config = dict(
    vocab_size=8192,
    hidden_act='gelu',
    norm='layernorm',
    attn_scale=0.125,
    parallel_block=False,
    init='normal',
    learning_rate=0.00119,
    lr_head=0.00756,
    schedule='wsd',
    decay_fraction=0.792,
    decay_shape='linear',
    final_lr_fraction=0.1,
    batch_tokens=65536,
    doc_mask=True,
    max_steps=7923,
)
MLP neurons of a small language model. Each row is named by its layer, matrix (up: input weights; down: output weights) and neuron, and shows model dimensions 48-175. Each number is 500 + 40 x the weight over its row's rms, rounded and kept within 0 to 999. Numbers have three digits each.
After each neuron's rows, "fires in" lists the words (lower case) most often at its 100 highest values on Wikipedia text that the model never trained on.

L7.up808:530407516504462496457515486460497504510579558491444500510473479463469454452470525508444529455512492462448457485488466504567565509510480502484443543554492486506525576515426623481495522510491558499469465492476449499484594512562481441534416460521478424466469491537516552453466536522526478478442565467420466483550413468475525581446472490506488480565414505561539491513537492530535514509467
L7.down808:576504509533551522473501529494485467521507544490562492508538542567514562489415463507541470486482533443473531538469453507527402539555512466497543509515528482515468517464495542447468467457522500451524451523529462506508436482518566523516486529488566449441526537495525422485508512550507507425406570507582508469518565509475530503536444471453469511451525553465474511511479517520433465418530
fires in: "million", "of", "other", "many"

L7.up1083:459548519516458474422494469501494546503515484425444490468429521517479530481505508536520542461489537487477504533467482548591465542482489521508419426505442508473483552488441536494499491509550461508467493480517467472487581478507521505552453550502529464507419484381508485498508407523527461542489516513486407507554491496454515582462477500533504472492462612526526463518504495441492462539417
L7.down1083:511516516510558481433499497530492416471472538511487503524515462572528487487458483474560469432454525522473516470438467518512501529510527510528522527533475503491434516573493476551501490506498589469377535541597482479476526480512557502524461420539480509519528470502553484513513488448527447508493499561543465544453452543441444516476458541428530393444577528581479452521483498471485400438515
fires in: "of", "s"

L7.up1091:435480508495500554481497530533546589433506517497486386509469536483453491507568541562450530555506532542499525515516485564542445473514467537478478509495518566455468568507524521506508510524469464515554473493441531528416456549526598524446503452462495525501455477555444520462482533509540477498513495547476478491560501557460563469489512489503452510513469436383442459523544490520409458566455
L7.down1091:523501447478485465466481515519556563439539467541504512497492504486471504489498538540454548557542549553443565504503462451522466470465528511447449481535497490474411460470472479535517513485467422470499478490504527534482514526594570475498514536504504520484538559573508587456522552487526487489493499524503547464488497532568495470533591499493508509495496501458482518493497524413459565545436
fires in: "to", "would", "can", "will"

L7.up944:489482540496500586514548465504493568523571576549544490507505492542477508480514453500550490604502476397534477564513451477527422540510472476480459499464457421476481486526483528558418518492506528475514516519512469497498501513472541589468511537500497536480457527521469446560514544529564528493563496505510516521491467498516489599478463530483443536488531490507486416482450415521491551549477
L7.down944:464503452499460527505527491502555544482541515495481508471497506550482502457505506423486513525561542513482474459474490514528486504515513514474499466527491545484551496534443494497497519531552529484496485478517486508666532541514523520466537567482511486492496456473478491500472546504435534484503549515516556487534493487526456558437475571506500503462543508503531500385501432468478496516504
fires in: "as", "at", "earned", "took", "attended", "for"

L10.up1202:473477544505512476426484559525535537442505514546458514443554509511458532493472538628522529581407531480437543525458461483507512468497439508428512466512506492446463562547549525511503554527496486417483437479459577499472516515487543496497403465509501450445558562474405473438470536522452572532540513538497453457528465516534528471498510528532413529523418484538458442517504455451497501542446
L10.down1202:477470520518475500548526477481541478512463497477462532502463502498493460520519527531564548525537488554474482402433410451624586469447522560500491492564502496466449548527455505557503500563492441544483521522476444517454521563533518443435427531525543510449520514549512522439460504448481440523493563530487462436477503517585433505537526512416435541472592485562543557498511603435490514498513
fires in: "to", "would", "will"

L7.up853:481537464483455556461505491515492479522538560493484408479461541511431518479485476604536499497480565469495484538475484550595497511518497512527464490483551530447463558541504542462519451519561509471488558496514433506476537569469515493519504512512455527398504495530467474498493484584592502580505484536460456502507409496470566491470503451457558499506544562487503498522496460489437498558438
L7.down853:464492453499505470442477510531517534460568540521485531468481479586480495486414514514501477505516469495520546598368497504523560479507528513462499558476551453520494476546435544514519394499477525437582548423465491448514553473525525465462520522567446504402471499468487484520523517482495487502504475488501516545460494449517539557518451541485480471479543467522466538419515470497560555577527
fires in: "of", "following", "throughout", "between"

L5.up1311:564387462515511497500546510488431513501571537472470586502525504439472494474537511565480473473503489456540457516482501528573512519471506515418402510561540442516523486536495491478480539435486486536442506491478445503472465518499463511449491463488460473430472476496437471457462525488531532480470489539425474579582441500572532504469439567490455537492508475508512552544622441533548518478540
L5.down1311:542556544453432514487511499551457532451526506510523495481454487480564492532505548505490422484486516476501467497565535441548528506446486495464496526528530520548510513540438529508487526517503496493550540553504510489483561474469391499519470544420458506498543572440440508523522521499501521494493419533522508507544503519524445507565395468468507394550550521466464526502514475573538553416496
fires in: "year", "season", "of", "million", "career", "degree"

L5.up1223:438406529514522511462476509505486603480520533454481449473459510536443494533519473542542509540516534597476392541479512509532457527499506524542462528493475543483513463515457503501437509557496512544450472495499459539474485537496495470536438507439478520510474463473514428551469460489527518564514500483484487470527458529420527499472487460477532465542445587510440538456578462453452511519434
L5.down1223:537529542513506522508491512552502471494445462631504534474532460545570518509494451477586519470466407531503469509494536541430483503544438473486525547519537567473463525531494516535528534475594463555497519503531520466476487558485505505471430484448447489520438469576496516415472490501540480433482508470526483532503554531474537505489511413501540525434556482419464555425528479473487480440526
fires in: "of", "in"

L7.up898:481472511506444456414503473510560532452532458457440468493398526536439517499493501558520493509532533432472517500468514538656435529491502516471462438480542481497501568477505571487463526512532504500504552482536429488454529483539497500464497500447501466462508465441501494524499512531508457511534485524556393521558439503490510541442461507508520485470473539577526481508499462566539503537402
L7.down898:481508502456475505485489486516509497443491488536518506528436550501505506465459482435499577531531475485497672542454465532494522520489499532444578491567529518465462494493484519522512505512535501484487436487563474539520506467485547450538528494516533509507506469463533580551523508511494526453513500494525491540470480528454471490472502488445540375490523446566518492531439515501546447553460
fires in: "of", "2"

L7.up1067:527524528528512507494509465503555527502484508532523464489438525517451564463513450504552481589541529459515506482479524507520415500456461582454498493447478496469481537499531508577488500535502517471513410530565490533472427522542546509509499436514481553502507530450422490501493593542542550523509456522539474472492455453546515506502461513514456559455486407559449440521500524479466508571422
L7.down1067:446478461477492488499467478476528550596524564547511507493524459517487535471448582547511479484530570488403479469417466519497501459464485504550486488470531468496513487520422494505542482501508505482479463493502495443577493474570569479521432531575455492364507528475510513477512527512528474527480509451519443509614496445549502470489464498470545504518523535508478473443458494500551605527523
fires in: "to", "will", "must", "would"